Weights of a small transformer language model.
Size: width 448, MLP 1792 SwiGLU.
Architecture: RMSNorm before each block, rotary positions, no biases in attention or MLP.
Training: a variant of Adam for these matrices, 901M tokens, 13743 steps.
MLP neurons of a small language model. Each row is named by its layer, matrix (gate and up: input weights) and neuron, and shows model dimensions 181-276. Each number is 500 + 50 x the weight over its row's rms, rounded and kept within 0 to 999. Numbers have three digits each. A neuron's up and down rows have the sign that makes its largest values positive.
A block is one neuron, or neurons of one layer that tend to fire together. After each block is what it responds to, as a language model described it from the Wikipedia text at the highest values.

L2.gate438:503526505555549539513447494626615482491418441481588567462479594484526524466491615507554450505553436414569478542418434527526511491522533428526617476431489592528525511477454566473487524504517516500510488459569543558493568425385437490510379483488464522503511525529512519468559549447529483492
L2.up438:514438518561546476536605514504465493604525611492515486455438572506518572482490518485537547450482498468501445397549548484480534559463526422464557528559465448462557483509498458558477362499444448440495483437528547532619574595425404523450466471423412478477455438463445415434547489539406640419
L2.gate531:594457468581465535413490544531464560459459519450579515581561532439476481428438454525508421470465554509500571488456423495491615554453461470493513518488519480518557525505505527488386439451455548511485495491458552513515582604570468522487388471462470435565470407436421521456470508430530477487
L2.up531:498470419528507468515520513523551460542533550519511540458496557559498477464478471596462514501530474462515490472478592478506522546504442415513502477519503510455567582531510534433507371487446447516509484544450610542555523454455520524490436474457503489556467507451467437473502487550610542483
L2.gate1029:566513519514600558464540493497484471472480514471536441541476514486496547443428398517492423465404517502494472478511444441414517439576392480547462469450412504406553465520489550467437452476443492435604430416430555528558538543444421516518415419503476494456535511467507539448481482498522528477
L2.up1029:542513556515631508493600468496544439448473498446561420491477509476467568430430427516486447436437499492547536490547478465450498423500428473514485476479424549423576430488514576528447435492391485488548382445476527523566506504452465499534423446511461497498554507450470581513481483499543514494
L2.gate1462:505554440464520420503530556462539422469487515447540531478518462447463504418489423509508474427500465438523516492486564481483498526509509468557492494551509596477490521500486618456520444507464480479514463480440561548519519396427560512510488456503545419466420597498467429513490511545578485455
L2.up1462:564557522565438517451542468519519474465440580481517455542515401460471453475485495530475508442566531510490497489547456474483474607522521488459510520451506549443393571552492558455450488477531543508449551542448488565543520485548469547511461460452423482502428504594410581436527480529536445510
Description: Titles and personal names. Rank or office titles (General, Colonel, President, Chief) and common English first names (John, Robert), often in lists or before names.

L13.gate74:450476476453547528456587544500496489450506413519480432547576442478526462467354419545378512506508524465509477464530483533458513438477547471434432500535492519482533471522490421465472440508550515479455500515500485483554551503579508500450443475536436558448386613480475558394562507492426555503
L13.up74:466475493485470452506639455483536522516530456544502458474377481524470458491556487543571506486437468473492442510548631396529447538439510481431493568528480519570521456604506537423551496519459528536555447617498431522494527463509443417551560422424442588471510479677472616484453488532431536482
L13.gate316:555471580518543476492431460533499496530478539582526535512490462423498488459450418458505467485542475519459508466467496564523441464478582502437538520552516537487481455495458486557515575452442478460535531461470487483501461459429578486524494475489509508463478578452437515506499455531483522477
L13.up316:487539602508512568468587566515462493400541486557485490524536599483373454507497538545450491566469499434546500604526424574455503501446515495456517478534522535591523485422474558635446476467529552428493496600535505517468440492381569579490561477451457550500522500523521466477462508539496454400
L13.gate328:480488439506488569532572489562422440427516577520556499557498455480514499466458489430492481457552490532445534459467448446516442395516559490417481529495474420478477511467540498418483573539454469500433501425519494565592527558531509491541543504523542387534497517504508542402496591531488576457
L13.up328:474454576546440486452544525481567455508513653442580519506551500443457469482451530557477605430551481525566447438519523540481515514515548521560495445392463523511521605572536588522495448562512494427536525467461524618529545443505522509463462437443430505486465475499508544453444501468476546485
L13.gate1309:489588488526558513504434558446477572549513552538508495542571489444512471578477519518487512474520574488540521521507446484502426473473450508530471491548475456508485445500522496630481445553514435427636516539529533438480524506566529577485405513499484380466514500331566479481451484409565589513
L13.up1309:467594504475504500539507409517443407533529511527500561506517546476509562516454511535467648502517564531588456501476566508491467519457427498473493616550541513518434426507475509554503568501554481466576569487508543553488567464490517445531521536589439495498529550490503430594552496498482528486
L13.gate1528:462594440464527455501576522550567480577573474521459572469496475512517438530503527499564445494553518470437483524539473486433468475537451518496442523417476485430548482514503509484493467487547447524448462454519497517504493557552563484504438379518541551406500496436432637531453443519527529444
L13.up1528:452540438594599546549455524523402547545604520505504546536493495477545500439495539564480477488517547569561497446470492505493502529508537449471462521528445480495476393429494453524476582529516483433544387507484538521573542494446406519527540443515485530510416538576559447504573455556460476372
L13.gate1653:483541472559587507554502611574539425457496514495567481577533505550490467552552532480482516540538506569483429549473521529492484535478527526563504521585505559422531516477499502431420528514435404575436524493554515569589520481562582539468438425528555440478516522471514614561452456512403483455
L13.up1653:481604594460499538446496482466555439500524561449484467424482508595484473430498487525461549429481546500452458532547577479499430498454544570480479536476485489541406514501470546533417443475444503601465468442475534553492514517522553598557550586467471500478477478440447456490460536540522435511
L13.gate1668:496489531458445482477516475531468461528543457548499449536567508554490533408527470548577413446408473455448545531506447406484504481525402484534473475553436492533509518520492560509520555552542485478435538447511490559547554531526464510451431466480421526477493498541580560592550471517409486521
L13.up1668:517459538459466485448475508452500437486424492461490491505428457478628453453538481492502515452464525524464582464547529542441534431499482575478506478569532501416590518559505603570511501579556477539496567490491481521565551455602625534495497515563487482501496460544438511505458493483428551492
L13.gate1746:495501564468493446472496468499498404480499445542495487495497377486488499437506506522542582442456459481544433469511482498445461475516470544441554572501452532485552530521475527523544581583500488531474443460533516527540544425515536537615552492558416513550371504502543531467458458579445445491
L13.up1746:522376465479479434482508463510431626468566490582501463480484521511469518388524511447606545436482494473487459522525424517476483449430448531494558477436570578506551600527533582510505478484446596486519566494512480416510468518519459540586657510508499541423532500475561534508495508513430554499
Description: Birth year in biographies. Fires on the birth year that closes "(born DD Month YYYY" in biography openings, e.g. 1996, 1991, 1977; also weakly on tennis score digits and transliteration fragments.

L13.gate69:560515423540641499533543535511404470503515447539520407493572515513467559477443549521536506533517505535416598499401536484466518575536380542471364517422563571476449499454527546492529465510506484459434459538557361557499507555538479452487463465463461475479487594465477561445548527589474607509
L13.up69:509561412526515494458475528429487498405396495591524480424437487566519460576495554513458540483509446506531503469447575484536433525517389575604398531600480533466508484458459444434501515521535512461470531596360521550511590505515474498460515546388430561483494572460548548534501498585414528522
L13.gate277:416517508532477541522534485535517527510459501517533448534520467505549595514566415493439522483460499465547465546504465466531467516543481555466419589538482521575485492523442479482533531463480443520512508566424438480494578557467530526571519397413512504525592554442532575446509466392501557488
L13.up277:473511622496508602514492463515482456514404512523493460444503523437447501453391476511450500451420570552624511520485512588472513558381499513448519553512511528536494569521609519511492530522555408482560490500511513472483543532539510565560564488458567550596492543363439474505501575543524541543
L13.gate297:537547515504492472535565515481464396416418608543504480556530478492521479597511598391473504491519468561448472541568531533558517544523433530430444581480514531471535446484443505322488534494444485500482494489485481466641503416461514493462413523449523558533496495535561574462456448509376524537
L13.up297:509459508543526511490553445442506468505529350467509523498514510534458494566401487570470510432369537545546405477466581573476532579569505543504522477551525585484572446466469501502516556518464568563515564512512476591492442609462496492467536484553471547528484491455509577472497501453471541538
L13.gate692:518523441441580468479520485514607466467513462511455564471545482522574491550492549479489504446331479470573480461412498444544457524480449448450509531566474527484437486458475609498526524545468474523493608479569433498508479533503482545468508491522532506581518552516493523535506531421443555431
L13.up692:501476551451478517478462500512484504523534518572494516450430476545548429451439537480635500539553483557352381585542426436491460524519488476414398522489409551492392455533493496512582482457582501449430514470432551440549476464442514539467562422477517477500471555536475576462480514535480597533
L13.gate916:564465468438480480562586463486549530456473522369509564568472507434511561433517511385572452482555520471460503411511515507474518523443513550438544507523540652479458453480465424437563546478451560353564564467472484545506484533537563452498556466500513494443569529575557458486572572510415493543
L13.up916:512478516510485455556523424527553520481506421524420505372496484500507478464523493551562527513489554463529532512466493521511442435542397522456435503571529646428482534553406479526533431427465387481468550517502491503477562576508511448613587423511473524440581505500472370539547478590442517463
L13.gate990:470504557525487495521490579523572426555410477483491521609516486440537587523503544458550517476478508528569504441453503440511410401404538486503488474533519472402449527518465473548602494559515513464476500452420484429572493486549458535573508404585460508520521472433525535455486553511474460434
L13.up990:542389537501479462546427548476463473570613476447412475436464491453514442413539529479426516481524516490577410526577575525461490556507475513510474529506528556439497498434446474507448464499354468608565445382416491467560494509491409474501538611387436529475515524610517452421497496538518498542
L13.gate1254:573481602563589449587503459422500519545458556487485446521461459483484515510477501383593418478477473379478515485608501547522524442516368483452452503506468540449458481461519451541545449527456548431548452466419514424510516382446567535493434425561441527409509528567601397463572465457495558496
L13.up1254:449468429559588458522438488424443603531448502533501540513481479495566540500526487381534487481456496360496547477535532473507482535456390489473521498474442628477436543496410409474521445426490484513492524431400478511493546491510552426477456549524381492434500577485601474457503473506498495522
L13.gate1735:484527572459529542551497470483542481460480477420515481454547495395446513425458617547469512453513506561556488530573493479475526440434569489507522563538406448419518515558502562570598485465440465505558525388472519492597484495507423438536511503487387449545446478472463475499464468508399551514
L13.up1735:563418571497479532497469590607473449460474435424455524525522564422449474369486544448476479520507451565534461554528589460467534536462557570420521501436569586406536409540536535507485530483499475570630416472449501444550505594543475462488476463538465525487482480568467547492501455421439518587
Description: Tenure and career sequences. Dashes in year ranges in career tables (1994–1998, 2015–2017), plus and, as, served or was linking successive roles in biographies.

L10.gate763:431477469560491506479395609511531594461495469469477513509416461446557471474504501422497544500507461557571533477533563452504487429468477525487541461501448533530517464556553535493555449580523437516449465476515455510506530478517506506558492436553552442514532572489476546568372444429538486517
L10.up763:512459553437482544524489540525462529516574487470574441486465469522498489452463569598493537479567549499612454522483504464548571504440500538564458462601534494430473446457533515495429536497395499550484447492528453452523563568511451557498504450454449474530607496577487511457520487514460463569
L10.gate1588:508411447566521471528490567498489529456493488503542416475460531493557434572563533516503498536494445550584544519469423527544526488500437511443543571510504513458584520507521562555482506448459524547446451488537551522495498468478504469545475470543510501505493478522499574517373506463549445463
L10.up1588:481469466509468496441519502403500502493518529449471488509439462479462506463461544499466564515428505489473574416509457600472529607468470563553521516568509458464570450512526491529503534456531564596468498482591539539480516451456505480595477518457533504504522463524447540472490513529512563511
Description: Verb after subject. Fires on the first word after a clause's subject, mostly be-verbs (was, is, are, were), sometimes adverb endings like -ly or quite.

L10.gate509:417547484464565457462513475531419501475585484452517429601582422559524536554480542496474567430544437370565565553489409469497483449482472511585531544533479596550509511561626549457473519383517474397551540591475394542482443525575486420504519499519480457417529506551440530527469516590428520482
L10.up509:518533593443480530539510574463589500483534481550432453527440562582669470520482555567494456507428498508415601525528486549480536402528490542415510537452422494500526444531453497471501516470515493438530518532522531535448445556446377375589442443443484436504502548529501517500456533552549443453
L10.gate761:498482534453486460543481599498369433401503519539528524442542548514491389480559513562438554567478448550457495554519473522433530411499513509493505546536521590500588436480489525485494510508480499413546532466495454514530473455513562473536596508476430480514522565467481570472505425448435500510
L10.up761:583459512455488489515493552510544481519460609461549447482516523527576505439379508550567627558549444440532493483528393535556458552514525420583612468439455540495500450526438484449525531463494515454496533482425443505547461513495449505437500513493486505476423510509490535534465401492513521478
Description: Day numbers in dates. Day-of-month numbers and dashes inside full dates, mostly in biography birth–death parentheses, such as born 21 January, November 5, 1882, and 1960 – 7 June.

L2.gate239:478554589460454476484409514547482540460526490453490563639483562501501464582532533488455445544608520402510454530487442529491488474564548485414444474452474531451488484555537493379453497530483480546512581516580387473526453496588563598538524458513408473523560476468553477460461494518456522512
L2.up239:555456572459442500554576557446479494493549435482472515540509631429555431482539538418465490564491585471481551493487491484526541506450489496643544438476380474492455505486530578500541505600555511503429487548579538566578441523469483558505527578489432465491508538474478504508458510504383480503
L2.gate472:551510562479423492578477471432512438488614421484493523456489471439494469506564412500538487522543494415394513519490521503523433448578468543391538500519456452396512493512552522424451470542572531503522451478511449577505465483499458503503555563590556481471559407493499563428482564554473433450
L2.up472:550543572473479455525478435600503508424547399526433464573520582449522535443439541504500572544575456438524503455491535482554583472443578452434562439512475454514504473554515485490452536575509513492545375490593543550474564413487485592427479488536564539501496444472550479514530514460569533557
L2.gate597:437450442472548520476498518476518516452552484451405436447550579442469496468444466489510467498396637496559457523474455435395493473516488472479441515516397420528544487464528537450637563545534590489546496521508508536621503486484437569555499468518429383470470532492502497457470496471347503468
L2.up597:543502453474423575448423478499501528426492494479473462511446598443434505550469509498476562540543542541566444585455519528468522465492584490521463493527473449572527454493554496527538558605552569513525570483456527510544507600625518529381550502474516503483564507511518461498463508417439533547
L2.gate1575:512591595470377414569483557591464438587607485507572522535492564432497505472493480430534475527523559425556471483473554517539542438495465508499509419474454455527561415482517519546487498557529548545516539563481524548517485538516564559379499477533432415495523455453600564518461505480413428553
L2.up1575:548427584439506510512427541475453566424566464534402489517510545434463495506481507428513482464458532457519489525480499472473495480537474506551467462575475538515535516453608615473583430584566597483506501525498438540505543488545500528458526464603460478526467530398552483548432572626397538500
Description: Four-digit year tokens. Year numbers, or the last two digits after a split "19", in dates, birth–death spans and film release parentheses, e.g. 1991, 19(72), 1944.

L10.gate345:507418421517493509473519420443513529535485423522469461491579570551602520499474497477529373526537425472499528517579514439503533523622470366602483486465499426523571532525461514495532533542544475507528481578537512530461592555543496479528440484460501420490561530503487606450483497555447478464
L10.up345:486510504497492519488556469476489481496603472423493436464516541415454469528542461520423554438465517432452562525538581498524493505561424555538513526432466516536375508557489479546429618550530481550459475463448444517560492496487427433461497582550432487600528454545572457434397492360439507499
L10.gate548:527446499452563483584536532413449526547546478478481469445593556388547502485555544529546529479427508561512499534550500524483526482632414590541433568521491491549538470426553530492480499528477548563542492451560524561377511502419543459562487605561509424619511602445425547395445590564440571449
L10.up548:497552480516513505446527496496520528500438426452434486460551453522543534516506459521483540552549527407549557478445545459461302623544449507412480508573489393456497546452416465488597470558623465477522529480507543518553509506493525557508412495540516481478464501516414542566408578591438526533
Description: Music chart discography terms. Words and table cells in song or album chart writeups, such as Singles, Albums, Airplay, hit, reached, and pipe separators in chart tables; weaker on scattered mid-word pieces.

L10.gate1313:524479478464519450502533493507471511496586516579417527549515529566520564494528502518540579468446460583407593505546518508480556476489465452505522532480421498350525520545392504368481487518472455422519513470441563517635565486550492494527505474507456489496449576499560511557465518630499548511
L10.up1313:516470499410557552536473440434547459477430534468445541529505494484475531607509533421399478547446539446516539458529481503568441443435606518532528482527578476565547485501443498478513608436469529421490578518491493587547546543491437500536539514506521522441450561466466535415552488422479468483
L10.gate1648:543477509516478453562566540524451461469528647476456557535500457524570523472503489421525510546521506550520428499546432452540466500420506461502442577450449617505467522485461498456540522559499447453491537443389399437500440530521440536387540451457516522564550542532507540479443530473407590553
L10.up1648:420496553559556481465384516535447500644556508539571445582511497479432571496604493484470497530490521382415482504547436481476574499440534451465511500411421519485456465519427508430547539499511574461491486546461451563442543552512491553512439568563498449521476514468539524433484546415540542513
Description: Range dashes and connectors. Dashes or hyphens linking paired numbers, like season years 1993–94 or scores 1–0, plus "and" joining pairs (1908 and 1909); weaker on wiki "=" markup.

L13.gate56:386567420494534470502471470525489547577516536508500481500439511541454519485487461504477450552464513476588486495532462439518458534419430528497449608489454554525486386477511531548512419578552511474498539556507429407418535432540406649497524481570433480539456478462515557520510509418597460551
L13.up56:414400572520435509538539630400564494533471490438480486480533610515416528452559522493509523471594443538506507510548465550424526549495483496641403446524502472551504511495500559538467489480538533459504475483544422522411567415488469526526483466560482483510527576488451487432525523380610455495
L13.gate312:460420502486433503485519496504528463449461509438488486543594483524550523565509555532432463508508502521436440481443438443483434473449541471575455464603404463431461488550427386480498448516447491522517526476489469564647568518484447507479493448475501534452490501444528478452495549547480566481
L13.up312:466527464485560478497441463463528519553519496434447438396465557424393557496507510497459493499515515525505578533405393510515594560495549481441574525507521511452449496501501477509535472382483470473502510495481452534514458436427438457520490490519467490487535614433506411449440524427534558475
L13.gate520:561491545514538514509527484460478508433620548519441558475511542512483409513521407503463467464482522503475526513434503446491491517520492442575523561605532410479412533529509424540534435460616505469571450403499427404550484432401570437558445480396505467506567616509584489483474529497546531520
L13.up520:547546508502515591450443415506506506489494467469497519434538419543567448544486556477430445478569472463463436545502481470539573407597506463594490518504438525532527487480496488511484495596540433441490498558560468433446403436576443467584497585484578511542517549494531497506440468526521460492
L13.gate611:570442544421512555488484442429434495529546402422537488506586469550484485485449517499436519569500496497529404477477500457533466566488474449545424446552417448538446465548529610538470539595519477521500502383508484471560546500532521468550511553541517575553527548484526504522456564504552529470
L13.up611:463503500501478406476449516422421535576561470429538457516478499594448457498633576458519425629482527532499516554605517435437516493449496467554462547479456495482532589470593571542531523467424455484502566462463555517474497495492496438566496511488526536434409413532564506512496511489527506521
L13.gate859:519459526464605514495511471336507465404514377482481545522536538540532445516555553518470565531511431521600440515463547523528436503596410519558433551595453489512427491491402437598588459509604543515516494537552513468464471495422464516536494472495566522533467552468465544480492525458557472562
L13.up859:540585535442593487478552504503512434501572496501515503434456457535475517492423438556486598486555469485542442471460473439472503493480482506524483518661532502508502519534496501621528475569553491503533511599559516499491498544439489518502477581503569514516506476477549416493457490474508521357
L13.gate932:541486464498583528530517435524491435539532584483483597554558505533484516493526544437432528519378550532509514458381419399524455513465469377548521449496546394484530536532555492563566360553502466489449537492560477431457618485482548505528524480500509557559621533516522514519448578557554538557
L13.up932:627489447493579589426434459575472520492452454592524414486550567441451464461501472410421482429621525465550494461484535465503548458560447458467549510516515472471482523556524558517511567518574455479482539527590447629515478497522492475385516525500515479544574573577503540468468561443512484479
L13.gate1197:526474569475545493433471493578481523531544553516531527557533485522497509465481493514508462536564578470473470538477502522412465565512524451479482552536530478476522515595518553544491432429574463528524458496486454497561450469526455587557492465483496407531485465433536470558546518419572505535
L13.up1197:436430542504540606432434392547465498493518542507417528463508528442442452494508573450415580570482449577560538431435519550444456581393501495534454537614428482511491533523484502424524534538497501467480502446479498461506556491500501450490551506485570578435458592460372523516456555510548504500
L13.gate1520:451461594522581586492454552515464532503498533458358507441524488484409537575564455480470583459446572420589496524561518479500494462502583481501455525503413447477447522554470435463521469448572482379540542502440500429541465559491485502580537531562526434434448540488459440476474521562487472524
L13.up1520:563501495503442548431541453525604434563497542522511503516398383495494489522547475567521521518434484473470539464429600495497396407461524445510455455518466403457424456488534500506428481460536475545480543471490503490460466556490493561485429456565588470533463523546458510553478523554525405492
Description: Sports and chart listings. Assorted tokens, mostly punctuation, prepositions and heading words, in Wikipedia sports results and music release articles: "Men's singles" headings, "(4 titles", table cells, "at number one" on the Billboard chart.

L13.gate4:452499550522528497586517547507487470528480486555585448428597475557470504523384439512513530504538524495516566548477535463476408464515559462472423544431468567551591514448486517438581458531523597496537482544543544534555457623576437426491474467529510455508497449447572476463505515602378549515
L13.up4:457538429528498456533549522497438443487453568466485570509570408515542497533371528483495485447549449490373484479516515476542502526475561444490447517399588647498527582525506481418512581526376455438513479554522460511564384488474524427530427433565505526515534487434510572485476580472480466445
L13.gate291:509522402487522516539526492418469442525482460485488473424500388462507426483629427452553552600474524454506564492483518458554544468538391503537358558486477538561535518506468513524480400577512486458500486447451477446477585509526527495486487481446483458441576555570439521570507488456436517601
L13.up291:473560553456556553433525458444524475610539386546500476511486379590533511507548457457534471508490460525475544516528440495588505528557551444479535509561512541592413395500487442526449614510529505521549553428498500600488574397522517443445513479463437433397495452516534432490517507544430434575
L13.gate301:406467518530465500489483427607533446578516674472532462482596572517422471464496500467529616413528540440523545502424423427497483515529534586455589491463455429541417504503558576541402515479495584492472537533477457499441482432460564476540431483595409545457469471524523552488463544504554435446
L13.up301:449459509537442488496408480576476561464539512444532522458537576455455441461545498478633492554416469454462547442548533481516573528560517471533486489471495469462590497483491527467487441508495539468446536486448429527503464470462487472480508540442490500490482509543560427514527441506505474620
L13.gate631:552493435522494504536499470462513536494505517468488511480581420482528474536563578388574439494522552494498531469479495506513494572504474434531535525507474552504457571501470499540461540640448455448444460598497546462473497537532451460526549489638546516489463449578466555522465417506520427505
L13.up631:539616525513457487507490393518416505489385550544583571514457543462406523439550446503543473501557400572501514547510571540480580502491503446546490524478531545499454496429521494513421493526550567488443524443447469425538458504561451443511503488439475516497441467543494457478533497529445542513
L13.gate1178:457437500441459489487505552570512491531490495542412451554540441554428591584533563521525435547521480517514553464445412493526500412586477492434505525574498496536536437484478444502507499490520453469547545537508417552559433419525383401486418393568612541473427425592506547501425449417467524567
L13.up1178:567520531459458580523436416501439524490551442439601462455435527521503458407517490492474571541488481479546543478497499589520503441566534537522496545532509450515435431494471480521485554441557461484570512587507480446549491469513467555536487505494498523470475473592498490462464552427498463612
L13.gate1529:482331590512464553453422534507631432538446482534459498564509476498394467497495435503423443462527406514468550514432410485604506477357535435463465439444514481397447505501511532472563469571558497512522491576493484532508522449440503475493480441526523580498461593575519489417468491467440519447
L13.up1529:499478534469495501504572549525498437424427521448486422408469499476495460547517486550466472473501489501470543541494439441507590432519567606563536473534482434546481376506560491512514486502576530537598489556417426485456436510513519534453606484521480416514504509555580537522493497519502427466
L13.gate1715:455400445505448503453563469482400544622503582607541539520575536475418486439488497465471485491539484600486461538439520529582429531429448535594425498623557439461516543458581472524434536487520437564454471509421549488579499455429524534568491484551447426565378579514424463492469531440520525433
L13.up1715:486549525502479489459432564507519485552516525496497412533430453436515428515563445470364556486522474499452487511505539519534564456512487455556470452469489489465526405560517409479496537549468499455541517469608555492450551529616439473554462481563528539565549485523488460494526541525509524437
L13.gate1725:550429518502475430525486507521544513638439634565506484473516453543537441433443514539534518452567502462432562412428541508496476470527475501428552521571485586360539483506449555584608475523452449549465500533560592512589472422395517597550487404510381519478532518517454483381439516506491529487
L13.up1725:524457479427501497530534512533474525503481343483582423464503438526526519461532445522417512562421518471566526473519469546567473543505566595526486442467459513505512379583480529488532498557527486491445567464495352512513517565526544495489516555478607435501523540556570485520498524584470562503
Description: Copula after subject. Forms of "be" (was, is, be, were) right after a subject noun phrase, especially in Wikipedia opening definitions, e.g. "Fate is", "Flight 16 was".

L2.gate562:512516441526568528393504524429435588524399450466571491477506486481513512575497537565545465577511517572502441451576453503545608452465409513454537473429478592379530499511395532458465543485488475449553493549447566516562509610530548508551484434568522519518541529500551505518530457466422504453
L2.up562:474490507502522547479466528487504511480559557535429449387522525486467447491557555535500500458495529385390527465520527498510518469491406462496457461437543529470470503445463567506537497525573567524472444503548448495507404470519492613492534482437426477518555439463473570532513568430392541528
L2.gate1093:448458555503497531560540527560586521477522460497431419525542422516486502430474455459531491540414592486503469473487412472496499472500448461527463461463486538487472569512534411520521421448541484456516514487535562528549528522541508493549496547534504435459485519480503460457461466502474592440
L2.up1093:494466568436467595563546583480527471519602444589460433428497485547532556506471522510518582525481462513519429511600421509491530475565527422425446537489473508435455543502509547446526436500512566522570476456479486478397444478509483584460431499535494502535522442560523524509431436495476560505
L2.gate1221:544499508532555515442463523500407457497611548600432442543508482480502553571559560541503555390559541509361495527561527434542568506414474564429489599474457567502498493559439456448485520438520498537540440453533481446563430571530490520564569424639400467484453482501575519504437506491398591436
L2.up1221:592526493409459445544434496533532581613498433530423442518602423520484473537529558479594528512428532475521485471519511502525480400534519583475467462452496486560529624481539498453533535444469476504494518404484525600561522597481534450579588458549605523506561494498467430492546492471527600575
L2.gate1460:434461466534448484492451540531472532513464519464559594559584473426579425478553500418619551475476551509504498405567445493466555468513451423431515554437464567468478537610413456568506494494498531489546451591502517560504490474459630502498471543535501482483431547547490469523477599477527555462
L2.up1460:481575510533414466508452443528567545518541523570506508502581457524559507516522563461508506539593530499460511447406541446544496404448537433521574440483467500419485622465517544466553495523490454577527544435597508560506556523538580504482466603491428474484473445455494470536472458366520587460
Description: Sequencing and temporal adverbs. Adverbs placing an event in time or sequence within narrative prose, mostly mid-sentence after a subject or auxiliary, e.g. later, subsequently, again, also, eventually, previously.